Weights of a small GPT-style language model, trained from scratch on English Wikipedia: 15 layers.
MLP neurons of a small language model. Each row is named by its layer, matrix (gate and up: input weights) and neuron, and shows model dimensions 176-239. Each number is 200 + 20 x the weight over its row's rms, rounded and kept within 0 to 999. A neuron's up and down rows have the sign that makes its largest values positive.
After each neuron's rows, "fires on" lists the tokens most often at its 100 highest values on Wikipedia text that the model never trained on; "fires after" lists the tokens most often just before its 100 highest values on Wikipedia text that the model never trained on.

L7.gate799,212,212,160,205,188,211,176,212,170,203,236,160,201,159,206,189,216,173,191,162,191,201,211,180,207,181,195,195,234,218,177,209,223,212,194,195,207,201,189,177,234,178,174,199,230,205,199,220,234,238,203,187,208,198,229,213,229,212,160,206,184,185,225,206
L7.up799,216,197,184,186,217,224,210,225,202,183,207,178,210,169,171,205,186,173,191,195,175,181,182,196,208,196,192,181,215,186,214,196,230,209,217,223,221,227,232,185,228,172,212,193,206,154,214,231,215,209,199,170,186,206,180,185,215,190,198,187,177,208,210,207
fires on: " —", " 0", " \"", " un", " 0–1"
fires after: " |", " and", ";", ","

L10.gate320,185,212,194,190,210,182,229,200,206,178,151,211,202,192,202,205,182,180,238,218,226,216,235,178,175,178,199,192,226,235,255,188,216,200,178,212,193,211,210,244,188,199,204,182,175,185,216,226,181,242,247,176,210,223,195,217,238,203,200,186,192,223,212,201
L10.up320,196,190,208,178,202,208,205,195,170,187,183,219,202,196,179,174,178,180,223,196,208,205,178,178,206,203,183,208,222,206,193,188,205,194,195,214,231,214,205,184,206,206,189,192,197,178,214,231,188,215,196,182,203,211,198,216,250,205,177,192,182,231,227,187
fires on: "|", " |", ";", "\n", "-"
fires after: "\n", " 2", " 6"

L2.gate954,206,222,192,230,221,184,215,204,191,214,201,197,177,198,212,217,201,189,195,164,212,224,228,169,188,183,202,228,202,209,237,191,168,237,201,187,216,182,209,215,206,173,196,196,208,199,170,206,226,199,192,188,208,241,207,188,184,200,206,203,219,165,235,203
L2.up954,215,222,197,203,217,181,203,224,220,210,220,169,171,213,211,201,220,166,182,213,210,214,216,210,199,197,173,215,204,216,221,187,183,246,178,208,169,205,177,207,198,165,206,199,206,174,211,182,199,219,189,185,197,222,202,224,183,214,201,178,206,173,188,228
fires on: " "
fires after: " |", ".", " the"

L4.gate657,241,204,195,179,244,225,223,226,190,204,176,225,196,210,200,211,217,212,202,199,220,190,215,190,180,202,189,185,192,192,184,192,200,209,206,177,246,189,182,203,191,236,192,201,206,205,163,173,201,190,180,203,187,194,212,217,211,184,170,210,158,194,208,196
L4.up657,209,178,207,230,182,191,228,204,237,193,224,205,225,229,197,199,175,163,199,231,177,224,198,214,213,194,224,212,204,198,197,184,208,174,221,175,194,211,210,223,218,178,157,204,212,192,201,183,178,196,191,190,237,215,185,215,178,209,212,231,210,226,207,208
fires on: " |"
fires after: " 2", " 1", " 3", " 4", " 5"

L3.gate549,160,216,191,188,189,213,213,171,212,228,206,223,200,227,177,199,234,216,212,169,206,197,213,227,202,193,170,226,164,214,215,199,233,203,195,184,204,198,200,203,231,224,203,169,200,220,219,233,205,221,214,180,203,177,223,166,225,211,192,214,218,226,190,172
L3.up549,189,207,211,171,190,195,192,164,157,185,185,215,206,184,200,207,213,209,219,215,213,219,183,217,174,182,193,216,185,241,219,187,214,202,230,208,214,159,177,180,224,210,190,196,218,182,196,191,195,222,210,186,235,198,202,182,199,205,189,181,213,190,215,195
fires on: "|", "\n", " as"
fires after: "\n", " such", " Nominated"

L4.gate720,203,200,209,207,232,173,218,211,204,234,228,208,188,175,202,213,229,179,209,222,201,205,181,155,164,235,170,192,220,188,235,236,167,200,213,189,205,207,226,231,195,208,236,188,200,209,175,207,223,203,201,197,200,219,183,171,204,151,199,213,210,225,194,260
L4.up720,195,234,233,178,203,236,227,228,180,206,195,194,191,207,212,186,224,198,196,218,219,173,187,198,209,203,215,205,191,194,229,194,225,213,199,179,190,173,220,177,189,165,186,216,204,181,195,205,216,184,185,178,205,156,184,229,173,182,181,199,194,234,194,256
fires on: "\n", " |", " time"
fires after: "\n", "==", " this"

L4.gate772,227,177,192,220,193,209,221,204,196,229,197,218,213,181,219,227,215,178,200,155,213,206,215,199,162,176,211,218,189,208,241,201,181,226,193,170,230,213,178,181,226,230,188,202,200,195,194,203,235,203,177,193,217,193,191,194,217,164,220,204,227,195,202,239
L4.up772,215,190,225,223,221,233,181,212,164,201,205,228,198,202,207,214,196,168,199,197,192,147,199,210,262,215,212,185,216,206,228,196,212,182,203,198,188,194,218,191,202,185,167,178,215,180,195,185,201,172,163,157,194,192,203,169,218,206,178,201,211,188,193,179
fires on: "\n"
fires after: " |"

L2.gate560,204,172,207,194,205,165,216,199,191,227,190,166,153,172,178,203,210,201,231,226,221,190,231,210,210,192,189,186,181,195,209,169,195,211,179,190,194,211,154,202,219,182,161,175,207,165,237,169,179,215,221,206,175,200,205,213,207,215,222,216,206,225,241,217
L2.up560,215,186,230,205,206,201,183,190,198,217,195,179,204,185,205,176,217,204,195,214,211,230,206,204,216,186,213,187,176,177,214,173,201,204,189,183,228,220,170,210,198,186,184,186,223,145,194,195,206,228,212,209,203,202,207,230,188,227,229,210,215,238,226,209
fires on: "|", "\n"
fires after: "\n", " trumpet", " United"

L2.gate958,195,184,174,212,193,216,229,225,232,198,220,186,224,162,229,195,215,184,194,173,179,229,204,184,225,182,202,198,195,206,209,169,176,211,201,220,214,200,178,194,223,232,157,202,201,189,207,201,210,161,203,234,236,198,192,189,205,235,193,196,201,171,237,204
L2.up958,188,179,198,202,194,194,226,238,210,177,201,208,191,148,219,209,171,175,206,188,207,238,173,201,219,182,227,217,227,203,228,202,209,202,242,177,186,237,187,174,225,209,189,204,170,186,205,217,218,208,225,227,203,204,184,185,150,238,192,211,205,201,190,207
fires on: ",", " in", " on", " after", " due"
fires after: " and", " but", " which", " that", " or", " who"

L12.gate217,191,192,218,192,226,192,196,219,178,209,201,173,202,180,207,223,187,223,168,175,193,197,183,183,166,174,192,185,200,222,196,182,206,195,186,173,203,195,207,191,196,194,211,191,180,169,186,195,210,197,155,250,245,186,227,207,217,222,210,204,185,203,198,180
L12.up217,178,179,223,221,220,193,219,238,232,229,224,178,152,254,200,214,232,206,237,191,165,183,197,205,179,222,171,225,193,174,185,175,209,224,183,210,193,213,173,208,198,183,174,203,203,173,178,212,234,226,201,186,186,221,191,247,199,203,210,163,176,210,210,177
fires on: "\n", " "
fires after: "\n", "."

L7.gate789,213,189,198,190,180,186,166,173,205,194,211,183,215,196,220,235,225,213,197,154,221,216,209,162,211,215,216,231,193,220,207,219,182,218,191,180,194,197,170,193,186,228,240,214,181,200,220,231,196,185,191,186,188,189,164,174,215,190,210,211,203,203,222,187
L7.up789,182,180,175,197,221,239,147,222,190,183,210,210,190,173,186,187,205,183,168,148,233,203,204,213,200,215,185,199,213,168,207,225,176,169,231,228,206,233,186,187,175,220,192,200,219,219,249,197,182,167,218,203,228,210,207,172,207,177,217,213,204,188,170,213
fires on: "|", " |", " 3", " 8", " 4"
fires after: "\n", " |", " 7", " 3"

L7.gate601,187,218,207,157,197,216,253,214,187,195,189,238,198,218,192,235,250,226,204,210,170,181,209,170,183,235,175,196,212,152,181,186,221,183,206,152,193,197,176,216,233,215,192,203,212,210,199,209,212,225,211,228,206,173,197,210,209,163,188,189,223,227,207,208
L7.up601,212,157,169,181,201,197,178,196,206,193,209,178,196,198,204,198,192,171,213,200,186,185,229,171,167,156,213,214,221,218,204,187,183,166,208,185,188,204,178,256,197,188,195,208,186,209,190,189,196,211,208,195,225,178,234,211,218,221,232,209,241,201,210,243
fires on: " 0", " |", " 2", " 5", "f"
fires after: " |", " 2", " 1", " Sin"

L2.gate167,182,174,193,166,226,195,210,182,190,203,186,177,193,200,211,182,206,196,166,186,211,236,225,187,207,185,196,179,231,171,170,197,185,196,174,196,194,223,187,206,232,208,202,197,206,176,204,199,215,204,200,237,235,206,197,184,210,172,237,157,199,211,184,222
L2.up167,185,154,201,162,193,229,221,153,233,198,205,189,166,238,156,188,197,205,189,191,173,199,190,187,202,198,231,194,209,208,201,181,213,170,173,183,177,204,176,211,215,153,221,198,190,209,194,199,225,226,187,218,241,203,230,190,185,217,171,216,213,252,205,191
fires on: " |", ";", "ed"
fires after: " 2", " 1", " Player", " Title", " Role"

L2.gate620,205,214,186,188,179,195,208,196,168,194,174,165,200,192,197,178,183,159,212,180,215,225,185,230,200,208,195,195,199,196,213,193,181,167,143,210,206,177,200,231,206,205,162,207,256,191,229,182,229,229,171,214,174,235,195,204,188,196,187,193,202,156,196,192
L2.up620,205,221,182,199,194,210,220,204,185,202,200,153,198,185,191,210,202,193,200,213,190,247,195,196,203,198,181,170,218,203,232,201,175,177,211,192,167,211,192,197,203,214,197,199,185,215,177,229,220,237,220,202,192,216,201,175,194,183,198,222,192,208,223,229
fires on: " the", " this", " her", " that", " his", ","
fires after: " and", " but", ",", " ", " that", " However"

L2.gate444,186,249,207,217,162,198,201,220,222,214,185,205,180,184,191,178,222,201,240,223,176,184,172,219,214,206,180,234,212,204,220,203,193,183,210,224,194,189,187,198,241,200,205,163,225,188,212,182,179,187,257,150,198,225,169,182,209,239,196,185,205,213,193,191
L2.up444,189,231,199,227,208,206,210,239,194,208,203,188,204,201,216,201,211,210,201,201,203,185,205,220,217,195,166,222,215,188,212,202,216,191,178,194,180,220,181,208,217,201,180,154,207,184,201,199,203,183,215,149,201,183,199,179,203,204,217,191,245,193,168,197
fires on: " it", " to", " there", " by"
fires after: " and", ",", " but", ";", " as"

L5.gate332,213,195,228,200,173,220,175,207,200,183,216,201,221,188,216,221,196,209,190,181,246,224,204,169,197,175,205,206,205,194,225,227,215,238,173,217,188,175,204,193,200,242,214,179,186,236,189,211,201,209,199,203,217,199,215,192,216,189,190,208,204,186,208,199
L5.up332,183,178,215,212,209,227,198,191,196,190,214,194,199,201,204,208,227,198,184,205,205,236,207,176,227,196,177,181,165,174,226,195,226,241,191,193,212,172,221,159,221,208,188,174,209,204,199,178,219,204,198,157,219,186,209,186,199,226,188,199,203,185,230,227
fires on: "\n"
fires after: "\n"

L3.gate897,208,233,201,193,181,208,192,193,219,185,190,164,189,199,199,188,228,177,177,199,162,212,208,208,210,208,170,180,201,188,236,203,183,205,189,236,168,187,220,218,210,254,187,199,212,202,178,228,192,200,197,188,231,189,157,223,206,214,211,199,213,184,230,210
L3.up897,187,196,166,198,199,193,194,188,190,186,223,220,227,188,209,215,201,197,179,193,188,186,184,171,211,215,196,212,215,203,217,202,201,188,211,191,205,195,175,224,173,178,147,209,199,214,209,165,240,181,204,172,230,208,179,172,199,197,208,147,178,195,194,198
fires on: " in", " In", ",", " by", " at", "By"
fires after: " and", ".", ",", " but", "\n", " that"

L6.gate856,226,213,226,186,223,197,196,187,200,222,185,225,176,227,203,224,196,196,217,215,200,194,215,172,191,208,206,186,224,183,232,235,215,166,178,184,185,230,162,209,177,206,215,192,212,182,229,201,190,185,210,184,205,153,178,199,213,132,190,209,205,191,190,234
L6.up856,195,195,209,204,171,246,177,207,165,207,238,222,209,201,223,177,204,216,217,166,164,199,185,196,178,192,178,204,155,189,183,168,185,172,250,219,244,224,209,196,176,204,195,222,221,189,214,201,200,176,190,167,217,187,202,190,217,177,147,191,192,209,198,217
fires on: "-", " G", " |"
fires after: "\n", "-", " |"

L7.gate213,210,204,200,202,186,199,223,197,218,215,203,230,173,234,232,206,231,197,215,199,194,169,223,195,198,148,205,168,239,200,220,225,217,206,227,192,192,188,213,183,206,186,199,170,197,161,205,176,223,222,219,199,200,235,205,218,200,195,208,210,210,226,175,187
L7.up213,205,194,232,203,219,197,175,199,214,199,236,199,155,171,190,199,212,210,199,189,187,177,222,204,182,198,205,201,220,218,216,234,198,209,199,193,227,217,195,212,189,210,230,174,223,183,223,195,186,211,175,196,180,172,190,221,179,199,182,191,192,250,220,200
fires on: "-", "|", " |"
fires after: "\n", " Win"